Weights of a small transformer language model: rotary positions.
MLP neurons of a small language model. Each row is named by its layer, matrix (down: output weights) and neuron, and shows model dimensions 64-159. Each number is 128 + 24 x the weight over its row's rms, rounded and kept within 0 to 255. A neuron's up and down rows have the sign that makes its largest values positive.
Before each neuron's rows, "fires before" lists the tokens most often just after its 100 highest values on Wikipedia text that the model never trained on.

fires before: "0", "1", "ed"
L5.down362 [155  83 117 136 131  97 115 149 164 114 126 169 108 114 130 121 166 114 121 121 112 129 126 188 178 116 141  98 113 110  75 103 129 121  98 164 138 120 162 100 133 108 134 131 104 116 156 111 102 126  88 131 176 168 100 156 141 147 151 107 133 107 106  75 132 129 151 120 136 117 118  75 102 104 142 138 130 120 126  60 139 160  93 100 107 147 127 124 137 175 139 117 125 146  98 130]

fires before: " ", " K", " MF", " ENG", " March", " February"
L2.down310 [162 122 128 127 134 152 163 146  99 138 107 168 114 154  97  89  98 113 197 138 125 164 123 129 150 102 140 173 127 141 140 163 152 116 152 112 114 173 122 156 142 138 142 184  98 143 155  99 137 139 145 122 156 158  80 115 113 150 129 106 101 142 139 163  93 107 115 123  86 150 150 131  82 150 136 125 152 156 115 108 153 101 125  90 156 119 148 104  98 138 141 120 122 123 183 102]

fires before: "==", " ==", " and", " also"
L3.down565 [136 130 133 126 147 115  78 146 211 145  98 121 130 137 153 152 180 157 123 126  82 141 155 159 114 148 117 104 104 108 124 130 109 138 120 127 129 161 103 137 139 147 131 150 117  75 125 109  99 157 121 134 103 156  92 139 124 102 107 142 117 118 111 121 114  88 116  97 104 123 120 117  85 112 123 139  96  89  88 147 117 120 100 116 140 121 101 130  99 133  88 144 152 144 140 121]

fires before: "1", "2", "5", "3", "c", " UTC"
L2.down568 [123  90 150 119 148  64 134 105  99 156 147 157  89 135  97 122 120 136 136 156 182 164 115 185 142 100 106 132 111  93 163 206 147 121 141 157  99 136 126 132 136 132 127 107 111 115 148 156 101  74 135 105 134 127 141 128  99 201 119  87 113 148 102 125  95  72 123 113 123 119 164 124 127 135 137 130 110 111 167 143 131 154 104  99 146 149 147 135 109 123 138  98 150 136 142 148]

fires before: " ", " |"
L3.down272 [154 110 134  91 102 155 137 153  91 173  97 145 155 108 177 129  97 137 117  99  93 138 116 186 149 169 114 148 160 130 167 116 215 164 131  90 126 125 120 104 132 106 105 140 119 118 108  97 136 128 157 123 146 135 139 124 157 150 159 124 133 140 144 163 104 126 142 151 145 122 119  86 146 122 106 117 132 113 127 157 120 115 163 105 139 134 133 102 104 103 131 158 144 102 161 109]

fires before: "0", "1", "5", "6", "7", "3"
L2.down177 [148 117 148 177 107 146 122 100 115 118  91 137 121 132 123 144 141 146 157 122 117 130  71 110 169 124 143 162 196 162 123 145 132 126 115 113 126 126 159 127  93 170 118 134 116 123 144 115 169 162 113 142 124 151 112  75 112 145 137 161 132 158 167 103 144 175 113 122 128 158 144 118 128 106 167 107 148 163 112 123 145 149 132  99 101 128 128 157 159 134  89  59 108 115 150 111]

fires before: "-", "\n", "|"
L5.down370 [ 89  96  92 122 159 111  80  80 165 122 121  99 156 148 118 127 150 155 109  93 136 153  85 125 136 149 175 149 149 114 113 167  94 130  95 142 122 157 120 140 116  92 159  93 124 100 128 145 145 138 107 123  94 121  95 140 120 137 142 122 113 158 175 143 158 150  81 133 121 122 143 123 164 145 134  68 130 163 139 168 156 142 107 105 129 125 112  91 119 102 171 104 120 120 112 122]

fires before: ",", "s", "\n"
L2.down513 [143 126 117 139 130 121 150 136 134 122 101 137 136 145 122 127 177  91 116 117 127 133 129 118 115 157 119 106 143 121 133 109 152 118 149 165 149 162 160 109 151 172 118 129 138 105 114 145 173 127  78 149 147 120  94 157 116 145 107 114 126 132 125 110 104 120 166 100 119 124 140 180 154 171 116 150 138 125 120 173 138 120  97 140 110 103  80 110 131 106 157 124 100 115 131 132]

fires before: " ", ",", "ion", "at", "x"
L2.down604 [155 157 131 139 111 101 112 151 145 134 138 152 121 141 151 113 136 132 139 107 116 141 138 128  97 148 164 166 137 114 104 147 108 101 130  90 110 150 151 135 103 128 173 156  97 112 130  91  98 109 147 144 105 132 139 144  90 163 134 177 126 141 135  55 138 127 104 113  87 114 121 109 132 106 132 150 158  98  93 160 163 108 122  82 117 130  94  98  83 156 163 101  94 109 108 149]

fires before: "ed", "s", "ing", "ion", "es"
L3.down590 [145 156 107 106 121 101 143 131 150 101 144 101 115  81 112 132  72 111 144 103 124 133 134 144 149 107 149  91 122 120 159 100 151 112 139 141  77 111 113 127 128 186 115 126 154 109  84 104 179 132 110 120 142 124 170 111  68  93 145 114 100 159 175 133 117 144 130 123 125 139 130  94 122 144 121 173 121 117 107 115 125 141 118 117 135 100 116 160  86  89 115 175 119 124 124 119]

fires before: " ", "ica"
L2.down511 [176 139 163 103 114 161 167 109 100 107 144  92 130 112 100 141 135 141 105 123  79 134  88 121 161 123 128 103 141  83 158 140 128 145 111 156 112 168 129 129 112 119 103 111 146 110 123 149 131 146 180 138 101 165 155 167 115 106  99 151  99  96 112 117 125 144 144 130 156 132 172 173 123  99 143 130 122 157 141  60 156 126 132 105 124 133 114 144 126 155 144 121 143 106 116 168]

fires before: ":", "ed", " time", "s"
L3.down12 [131  90 116 114  84 108 107 159 133 145 195 110 136 138  92 137  67  93 104 104 137 135  98 154 100 155 146 130 107 164 104 146 143 114 118 148 147 109 145 164 123 104 120  75 138 132 141 143 135 146 136 137 120 110 160 158 117 123 173 119 149 138 144 132 130 126 125 152 108 161 169 113 138 149  89 144 138 154 105 125  90 121 152 120  97  78  93 142 105 127 136 133 129 116 138 139]

fires before: "s", " of", " in", " to", ",", "ed"
L2.down576 [161 140  85 124 143  95 136 174 118 151 141 108 125  89 108 146 143 118 115 135 138 153 152 145 154 129 154 127 143 127 131 103 110 133 112 114  79 173 176 130 133 133  93 102 114 130 149 136 100 103 127 121 123 128 112 143  81 129 111 148 143 102 121 136 117 101 126  85 143 180 115 136 110 104  96 140 107 162 137 167 105 111 156 149  99 141 146 139 175 100 151 158 142 129 127 123]

fires before: "\n"
L5.down535 [140  92 110 130 140 141 127 115 149  97 151 158 138 160  94 146 126 175 100 114 109 125 139 118 151 118 118 150 189  96 145 144 103 154 121 139 153 135 130 124 135 110 119  96 114 107 142 114 125 115 105 141 131 124 115 176 117 130 173 124 100  89 103 186 135 125 153 130  72 150 133 120 128 109 135 122 160 130  79 166 107 160 137  91 124 134 173 113 147 168 161  90 123 146 146  94]

fires before: "9", "0", "8", "3"
L2.down226 [139 146 122 155 112 144 104 122 104 115 149 111 127 131  94 132 100 109 165 128 153 119 110 106 138  85 160  96 126  95 151 125 147 117 155 131 118  96 123 100 144 138 139  96 140 111 152 109 159 117 163 145 101 118 125  76 128 153 149  48 175 128 106 146 168  96 150  99 152 133 131 105 154 175 158 116 153 126 114 127 144 136 140 111  93  87 108 109  85 134 130 139 124 137 153  96]

fires before: ":"
L3.down146 [139 152 116 100 148  83  99 125 136 146 174 121 118 143 128 117 138 124 127  84 155 123 108 134 121 110 104 127 145 106 157 129 163 133  97 142 162 139 113 104 156 113 114 118 134 149 125 116 144 104 161 106 164  91 147  88 105  72  75 113 120  99 126  77 135 102 120 128 147 162 118 125 131 147 146 121 109 130 138 140 103  54 107 116 151 121 119 143 137  90 135 133 109 116 113 112]

fires before: " ", " UTC"
L3.down375 [112  62 180 174 138 131 166 126  74 156 142  81 139 161 167 134  91 155 151  96  98  98 165 156 152 119 166 134 108 152 141 138 107 167 125 152  95 129  93 120 194  99 128 125 103 157 147 113  93 153 112 119 138  72 153 164 103 100 141 130 105 110 113  99 112 107 137 120  98 140 108 106 131 123 126 145 183 120 109 129 135 145 140 118 165 122 130 141 111 122 122 124 119 146 101  96]

fires before: " to", " in", " by", " of", " the"
L3.down519 [108 131 132 135 102  89 164 149 104 116 150 134 115 123 123 135  71 115 108 124 160 131 121 145 113 126 161 104  81 155 106 140 113 145 132 178 124 125 134 130  91 111 169 150 102 135  98  84 130 149 119 124 151 104 137 126 126  93 133 140  93 115 141  92 144 113 121  99 123 144 113 111 118  98 148 196  90 160 120 124 130 121 135 145 148 139 144  96 132  96 126 119 129 141  96 148]

fires before: "\n", "os", ".", "ly"
L2.down346 [152  82 134 150 185 101 131 155 106 139 112 132 155 151 159  81 140 108 132 102  93 109 135 123  92 125 120 117 150 155 115 119 107 124 139 108 133 129  98 137 139 121 114 135 115 107 160 114 111  95 168 153 157 120 166 134 137 117  81 110 107 120 107 148 103 132 146  92  69 142 159 166 117 110 114 132 134  94 132 154 109 123 136 104 146 108 139 101 110 186 166 136 189 145  71 132]

fires before: "1", "2", "final", "9"
L2.down362 [120 178  97 158 116 121  97 134 137  89 124 159 108 128 126 118 141  92 109 121 137 129 104 117 152 104 105  48 151  87 153 141 130  99 120 114 129 159 110  71 101 126 122 125 119 128  90 142 138 155 119 131 148 114 146  84  77  97 143 117 131 110 107  20 113 119 113 126 112  92 121 122 117  90 136 149  87 168 121 121 130 144 131 129 158 125 126 136 138 130 115 131 141 142 109 110]

fires before: " the", " most", " his", " first"
L5.down426 [151 146 135 128 139 122 140  76 140 125 125 135 121 106 114 126 135 137 192 158 135 143  70 136 151 116 123 110 107 161  95 154 105 154 141 122 106 143 178 134 161 167 147 179 116 111 133 116  95 138 111 116 141 121 144 123  92  81 122 119 122 185 132 180 102  93 101 119 157 161 133 143 114 156 146 137 137 107 140 102 150 164 157 123 109  98 120 131 146 141 131 117 108  77 157 119]

fires before: "0", "3", "8", "2", "9", "6"
L2.down40 [ 95 107 129 146 108 117 137 137 161  84 117 141 156 167 179 143 142 111 130 100 115 158 152 126 142 103 136 125  91  99 109 132 134 143 145 133  99  56  99 138 101 112 168 158 135 135  85  74 139 149 106 117 104 110 129 116 117 116  88 145 124  87  91 127 135 140 174 138  82 106 145 126 147 133 119  81 134 145 100  98 131 138 168 122  91 139 146 119 140 110 142 115 160  95 159 109]

fires before: "\n", " ", " —"
L5.down215 [ 88 126 103 137 142 159 105 104 111 111 162 123 107 110 128 128 101 129  84 122 170 219  90 135 105 166 112 186 123  94 159 124 149 107 116  87 140 155 138 130 156 149 136 128 127  82  89  96 130 115 130 135 148 102 152 138 137 143 144 157 153 148 154 129 136 137 149 115  79 162 113 118 132 113  89 117 163 161 108 159  93 111 124 125 129 104 140 101  90 122 150 137 123 121 152 166]

fires before: " ", "\n"
L2.down248 [135  90 122 169 140 148  96 135 136 179 138 106 130 150 148 138 150  77 103 113  83 144 165 149 148 120 114 112 134 139  96 135 137 123 189 131 151 148 125 115 127 129 138 120 106 149  99 124 154 110 130 123 156  95 102 156 164 155 141 116 112 104 128 139  53 143  99 112 131 123 118 149  90 144 106 125 148 124 126 109 146 147 120 128 155 145 109 131 107 152 144 145 139 126 127 108]

fires before: "ed", "e", "ing", "ion", "es", "or"
L3.down300 [143 107 110 132 146  76 152 126  88 130 123 101 150 124 111 105 103 123 145 116 123 169 118 140 111 115 109 130 135 108 165  86 173 113 150 151 104 141 154 145 186 135 191 126 122 118 145  66 146 109 100 122 164  83 113 128  93 121 101  98 117 193 147 112 108 105 122 134  96 115 121 128 137 150  91 174 108 159 132 149 151 124 130  92 117 112 125 124  97  79 140 119 117 146 147 103]

fires before: " ", "."
L2.down541 [112 134 148 103  98 166 144 122  65 125 148 122 110 110 126 113 125 128 111  99  93 128 150 143 118  80 102  93 162 120 121 123 158 110 106 145 108 108 134 158 143 114 144 160 101 136 109 130 134 152 108  89 117 144 114 134 121 101 136 133 138  98 131 135 165 124 140 162 163 108 142 147 163  93 152 161 150 111 128 107 133 147 129 117 114 135 177 112  86 143 137  92 104 116 146 178]

fires before: "==", " ==", " life", " and", " career"
L3.down329 [114 145 102 107 157 107 116 150 112 132 154 143 152 135 154 120  88 123 130 110 126 113 100 103 135 156 118  92 147 147 119 112 146 119 140 101  69 112 139  88 133 134 101 119 135 142 145 106 107 120  85 147 114 142 130 118 129  77 149 116  84  85 166 101 136  80 149 133 159 119 180  85 132 107 134 107 119 126 144 132 150 128 128 158 106  89 111 132 123 131 109  55 131 137 145 129]

fires before: " |", " ", "}"
L3.down401 [140  76 149 114 112 116 133 119 120 125 143  97  79 113  66 115 110 142 156 126 170 174 119 128 111 150 181 120 134 109 137  88 117 115 121 169 130 101  89 116 112 151 111 128 133 153 146 103 101 106 152 127 124  97 105 128 110 116 104 127 104 153 137 114 151 117 156 103 107 115 134 137 141 130 130 213 158 137 159 116  89 123 169 126 113  94 120 135 101 117 140 111 101 161 106 130]

fires before: " the"
L2.down494 [134 102 135 104 142  95 105 110 164 123 129 188 150  84 132 144 126 115  93 119 116  99 128 146 136 157 111 121 126 111 124 151  90 111 145  73 121 125 138 148 176 146 151  90 145 115 121 121 144 118 124  86 165 112 103 140 138 140 127  96 132 126 104 105 122 119 127 145  74 133 121 163 154 164 152 108 143  88 177 102 178 148 148 158 102 116 150 138 124 166 106 136 124 142 112 152]

fires before: " as", " for", " /", "′", "s"
L3.down321 [102 158 111 141 128 123 133 145 138 176 137 152 120 138 137 138 103 179 137 115 154 142  50 155 128 164  98 129 131 133 123 115 123  82 102 113 141  79  85 134 111 153 119 134 161  79 125 110 107 117 107 115 106 140 142 131 141 147 143 147 133 160 136 103 100 138  61 111 124 112 105 108 150 162 130 108 159 115 109 147 131 102 115 145 100  98 159 138 141 127 158 132  98 153 120 109]

fires before: " ", "\n", " Apps", " |", " Goals"
L5.down234 [146  93 112 174 134 129 183 135  97  53 113 116 136 137 138 132 154 126  86 140 124 146 151 155 136 104 106 145 177 143 149 146 153 154 135 106  94 167  93  84 133 133 118 142  98 113 108 105 126 177 117 150  89 103 134 148 136 103  99 142 124 133 151 179 151 122 135 112 166 118 108 151 139 152 155 116 119 138 141 163 151 152 132 132  58 115 159 102 134 138 119 112 112 119 105 107]

fires before: "-", "\n"
L3.down157 [ 80  77 121  94 140 135 108 129 117 130 161  75 103 127 110 151 145 102 157 104 156 106 115 120 149 144 126 168  91 120 112 148 132 133 118 103 112 157 133 161 144 138 121 161 150 156 113 123 106 113  88 117 118 122 148 133 137 156  89  97 139 149 138 147 116 130 153 125 133 140 112 117 111 132 146 123  81 126 154 167 110 154 105 129  84 159 122 131 120 181 155 170 106  82 121 162]

fires before: "\n", " is", " was"
L5.down162 [133 109 140  80 113 122 119 127 136 116 120 120 137 153 128 120 131 139 130 119 119 121 160 126 160 138 137 132 173 157 113 167 134 136 138 177 163 116 128 107 110  93 155 121 104 148 164 120 103 136 127 165 177 117 123 107 148 163 119 115 114 137 152 133  95 115 133 119 140 125 114 102 115 123 151 150 124 144 102 143 169 114 137 120 129 114 144 154 135  94  82 111  98 110 146 100]

fires before: "1", "2", "k", "6", ")"
L3.down291 [133 141 111 133 130 138 175 106 149 133 104 119 149 137 108 167 104 124 112 136 184 164 112 144 115 143 178 149 111 127  93 119 107 113 145 163 136 157 128 136  85 118 134 151 138 133 127  85 152 128  67 156 145 107 135 133 114 109 169  97 119 107 140 109 175 108 138  87 155 142 117 127  96  96 143 132 138 114 123 156 181 119 140 132 118 117 133 142 139 117 115 120 135 102 105 127]

fires before: "s", " to", "ing", "ed", " of", ","
L3.down639 [147 103 126 138 132 147 151 119 109  85 153 108 111 103  98 161 124 143 135 149 115 169 144 113 130 161 118 145 112 101 142 108 164 108 123 125  85 166 116 151 128 138 118 115 162 116 125 163 106 123  77  97 167 188 124 114 133 117  90 140 128 135 122 108 131 118 149 156 128 101 143 124  97 126 107 109 117  51 116  97 175 115  88 140 127 112 152 110 117 118 116 153  97 109 103 101]

fires before: " the", " that", " to", " it", " him"
L5.down534 [135 149 120  89 129 122 112 149 149 156 112 122 137 149 157 136 128 163 132 111 105 156 134 117 140 164 105 161 152 108 149 123 133 106 163 103 139  91 157 162 120 138  96 121 127 117 140 105 123 147 148 108 103 124  88 152 136 150 141 119 102 163 127 161 104 140 123 147 129 149 138 131 156 132 133 105 141 158 121 136 176  84 122 131 122 130 173 110 148 116 106 132 135  96 140 143]

fires before: "-", "ba", "va", "f", "da"
L3.down208 [142 132  95 169 134  93 117 136 144 140 101 119 151 124 132 165 147 129 131 132 108 144 137 189 116  92 135 166 149 112 134 157 100 140  90 112 110 132 125 135 125 117 144  99 123 117 156 189 146 100 136 133 106 135 103 138 120 160 166 102 125 119 116 105 120 121 185 136 165 185 130  80 130  97 129 150 121 128 116 168 132 155 113 125  88  96  90 129 133 109 159 101 128 113 162  79]

fires before: " the", "ing", " World"
L2.down487 [137 158 132 110 110 111 141 152 163 143 135 140 100 134 143 140  93 117 100 154 129 112  77 156 144 154 150 132  85 132  62 126 115 152 198  79 140 115 157 117 158 113 111 137 120 116  89 142 164  90 127 148 164 100 148 125 100  92 144 123 140 123 102 146 150 163 106 140 119 135 114 104 144 156 130 150 123 118 142  97 108 165 160  95  99 124 134 123 141 106  98 176 143 113 121 126]

fires before: "s"
L3.down344 [ 88 121 154 144 108 166 167 134 186 100 118 120 123 141 156 121 130 150 125 132 149 129 105 161 105  93 114 113 154 146 136 102  97 154 154 104 109 189 136 109 163 163 124 122 174 138 137 129 140 117 131 128 144 109 131 164 152 148 122 143 140 104 124 100 152  91 103 107 139  86 130 119 121 155  97 135 106 152 105 148 163 123  97 103 124 121 104  97 156 133 105 127 100 158  81 110]

fires before: " |", "\n", " "
L3.down72 [126 122 120 154 139 151 154 113 129  95 114 113 134 147 144  92 151  95 198 141 138 135 149 190 135  99  82 153 129 111 143 127 128  97 127 138 112  96 113 110 150 158 163 124 127 153 155 116 176 157 111 138 106 132 141 103 134 114 113 120 154 136  85 160 122 123 122 157  96  86 126 152 121  98 115 139 141 137 142 127 146 150 141 135 151 110 135 115  96 135 179  90 156 156 136 112]

fires before: " ", "\n", " |"
L3.down67 [105 143 149 144 118 155 114 108  99 153 116 125 134 170 151 123 123  99 136 157  71 133 149 151 160 117 106 137 142 127 143 113 152 140 171 165 117 130 126 135 114  86 117 102 121 115 122 116 161 150 180 124 149 129 122 121 154 114 158  88 133 135 138 180  99  98 131 137 119 131 123 148 129 129 104 150 106 155 136  86 154 149 123  97 139 132 124 108 123 128 117 156 114 152 105 141]

fires before: "==", " ==", ":", " and"
L3.down499 [128 109 122 163 135 140 157 103 103 138 126 108  66 138 140 103 130 128  87 118 116 112 126 119 133 151 107  70 128 113  93 150 116 165  97 129 149  97 128 127 142  97 117 126 137 132 112 153  76 119 131 170  86 148 117 118 194 146 160 124 160 113 172 149 127 144 107 177 154 163 122 100 123 159 113  89  52  98 155 116 124 120 107 125  92 115 137  82 107 106 174 124 133 155 146 150]

fires before: " (", " |", ":", " in", "\n"
L2.down533 [136 156 137 154 139 125 109 134 129 121 197 154 162 136 130 125 120  97 102 131  83 151 129 144  99 134 126 169 183 133 142  91 111 104 118 182 135 115  78 122 162 151 130 124 118 136 103 117 131 120 168 145 105 160 129 105 127 147  94 123 103 125 118 116 118 135 152 122 117  99 144 133 163 121 161 121 156 143 159 128 143 132 141 112 103 125 145  88 120  89 159 114 154  92 172 163]

fires before: "s", "t"
L2.down285 [102 120 139  78  89 124 115  88 103 117 115 115  98 127  91 117 143 158 133 130 147 114 161 148 166 119 131 144 108  86 113  95 138 156 168 143 134  97 146 114  94 118 108 134 135 126 104 129 135 109  93 119 149 142 161 132 114 103 132 129  87 103 108 115 158 140 186 123 143  93 111 149  55  97 142 146 127 155 130 138 106 148  95 142 161 128 126 148 150 109 143 143  95 116 160 113]

fires before: "N", "″", "W", "E", "1", "5"
L3.down495 [112 153 163 120 102 128 148 144 130 107 119 101 154 116  95  74 122 140 177 152  98 131  85 119 153 137 122 167 109  90 120 133 121  91 113 128  91 145 183 120 163 137 162 163  96 123 138  86 159 113 165  93 121 125 102 156 127 110 142 116 125  96 136 137 102  89 105 117 170 104 120 159 143 163 118 137 121  95 161 107 145 139 147 106 116 145 112 142 122 177 111 149 137 123 134 156]

fires before: "\n", " The", " He", " In", " It", " She"
L2.down230 [104 137  93 139 120 148 107 123 137 132 151 138 122 115 123 154 130  83 144 141 100  95  84 144 129 118 119 112 141 125 150 126 120 141 140 156  96 126  92 113 167 178 156 114 111 137  59 136 119 148 161 135  95 137 145 110 149 130 124 124 181 165 159 119 120 169 119  98 144 113 154 117 154 121 129 136 153 105 122 122 124 118 156 116 156  97 121 112 140 117 112 153 121 114  71 166]

fires before: " ", " the", " August", " January"
L5.down22 [ 79 168 135 120 146 140 122 148 141 147 108  79 142  92 117  79 125 144 147 104  99 149  90 156 131 103 142 110 152 114 106  95 146  97 137 128  86 110 118 134 150 152 122 127 110 113  95 122 132 191 154  89 144 154 109 106 167 115 105 143 118 110 168 169 108 135  96  90 140 110 105 169 138 103 118 126 109 114 120 113 156 169  89 118 107 130 144 134 140 150 138 136 143  96 154 123]

fires before: "==", " ==", " and", "s", " career"
L3.down10 [109 143 129 117 122 146 104 155 148 131 171 137 107 119  98  76 182 177 119  87 117 116 140 140 138  87 106 153 118 134 128 107 136 127 129  95 134 106 149 121 151 139 128 150 123 109  90 154 110 115 141 150  93 142 142 129 129 116 141  95 140 110 109 131 108 114  98 133 145 129 100 116 147 127 126 142 136  90 173 150 111 107 179 121 154 120 134 128 124 138 153 146 140 168 143 168]

fires before: "'", ".", ":", " were"
L2.down479 [116 122  85  79 134 143 124  98 108 128 130  80 160  93 127 101 160 130 101 116 141 109 146 128 121 114 121 143 128 134 139 109 170 160 174 132 161 164 154 150 119 165 164 163 131 145 108  88 137  89 135  85 143 125 158  94 154 157 116 141 135 108  94 156 175 145 126 179 138 133 150 124 129  92 154 153  95 148 134  88  92 136 105  76 124 153 132 142 140 118 140 157 135 137 130  99]

fires before: " ", "ed", " of", "e"
L3.down509 [121 159 132 131 117 152 119 172 159 149 155 108 118 107 144 125 126 123 113 151 145 158 130 149 113 140 119 138 178  88 133 130 124 129 146 163 103 139 101 144 145 162 103  85 135 104 102 134 157 139 131 150  70 145 138 160 149 158 115 128 115 130 126 143 144 140 137 104 162 104 170 107 122  92 181 107 138 113 139 119 174 124 148 133 101 182 101 157 141 141 197 112 124 145 158 109]

fires before: ",", "0", "9", "2", "8"
L5.down53 [164 170 121 172 126 106 164 165  96 123 100 141 108 154 142 139  68 128 120 165 151 136 108 127 105 139 137 103 132 107 114 133 116  67  86 107 146  98 148 124 184  79  91 102 133 188  95 107  73 139 127 124 112 121 166 169 144 144 110 166 121 100 110  72 108 153 145 156 146 145 118  86 133 145 116 114 150 116 132 151 137 136 143 163 136 141 146  68 142 110  94 130 135 113 122 116]

fires before: " ", "8"
L5.down155 [131 123 119 141 142 131 113 145 129 107  85 129 117 120 140 147 130  60 148  99 103  73  81 133 117  96 135 121 136 169 109 125 136 141  89 161 117 140 135  97 138 140 138 131  79 121 120  95 142 147 143 111  98  97 122 162 118 132 122  94 155 149 129 113 132 130 134 174 109 102 149 161 105 122 137  68 140 100 113  79 131 114 146 122 148 174 148 116 117 127 104 156 141 178 140 185]

fires before: " to", "s", " a", " the"
L2.down123 [115 136 117 121 140 169 105 115 149 133 120 147 174 136  97 110  66  80 151 143 123 126 118 127 143 137 102  87 105 126 115 126 149 121 135 134 168  91 113 141  93  81 141 144 113 140 145  95 104 125 115 106 144 132 152 166 138 120 112 142 116 144 117 123 178 194  99 123  82 139 134 170 121 153 144 151 120 115 145 114 108 105 125 120 116  98 132 121 124 131 104 159 119 145 133 187]

fires before: "ed", "s", "es", "ise", "e", "d"
L3.down235 [115 141 114 158  97 119  81 122 126 112 120 131  99 126 141 105 138 125 114 106 105 165 134 120 133 164 124 125 103 141 122 130 113 140 126 147 139  96 103 103 147 126  97 117 145 116 100  95  85 109 108 164 128 127 150 106 115 126 150 135  57 116 162 148 128 142 113 149 101  91 121 140 110 113 133 158 165 154 125  87 141 133 138 107 130 125 112 135 113 122 141 160 163  92 143 120]

fires before: "\n", " The", ".", "-"
L5.down492 [153 127 124 110 148 107 119 116  98 131 147 177 185 144 136  77 119 158 110 117 122 131 145 151 105 163 109 161 132 153 136  94 124 142 139 126 137 151 129 156 134 119 123 136 100 108 139 117 132 148 169  98 126 172 138 136 168 118 114 126 137 170 137 169 154 144 134 168 143 115 160 112 157 115 119 120 133 123 120 142 117  77 153 120 115  84 129  87 134 130 145 159 139 129  92 137]

fires before: "0", "9", "ro", "8"
L2.down102 [ 94 144 116 127 135 125 137 106 131 121 146 106 143  83 159 112 136 117 159 136 140 125 116 118 177  81 118 176  89 128 145 168 192 158 127 128  97 132 127 118 148 125 181 128 129 138 131 124 104 122 148 169 142 172 163 142  93 120 114 117 148 165  84 158 102 104  87 103 132 106 158 107 127 141 159 157 145 138 134 137 128 147 141 129 149 131  97 143 164 143 120 132 121  97 106 129]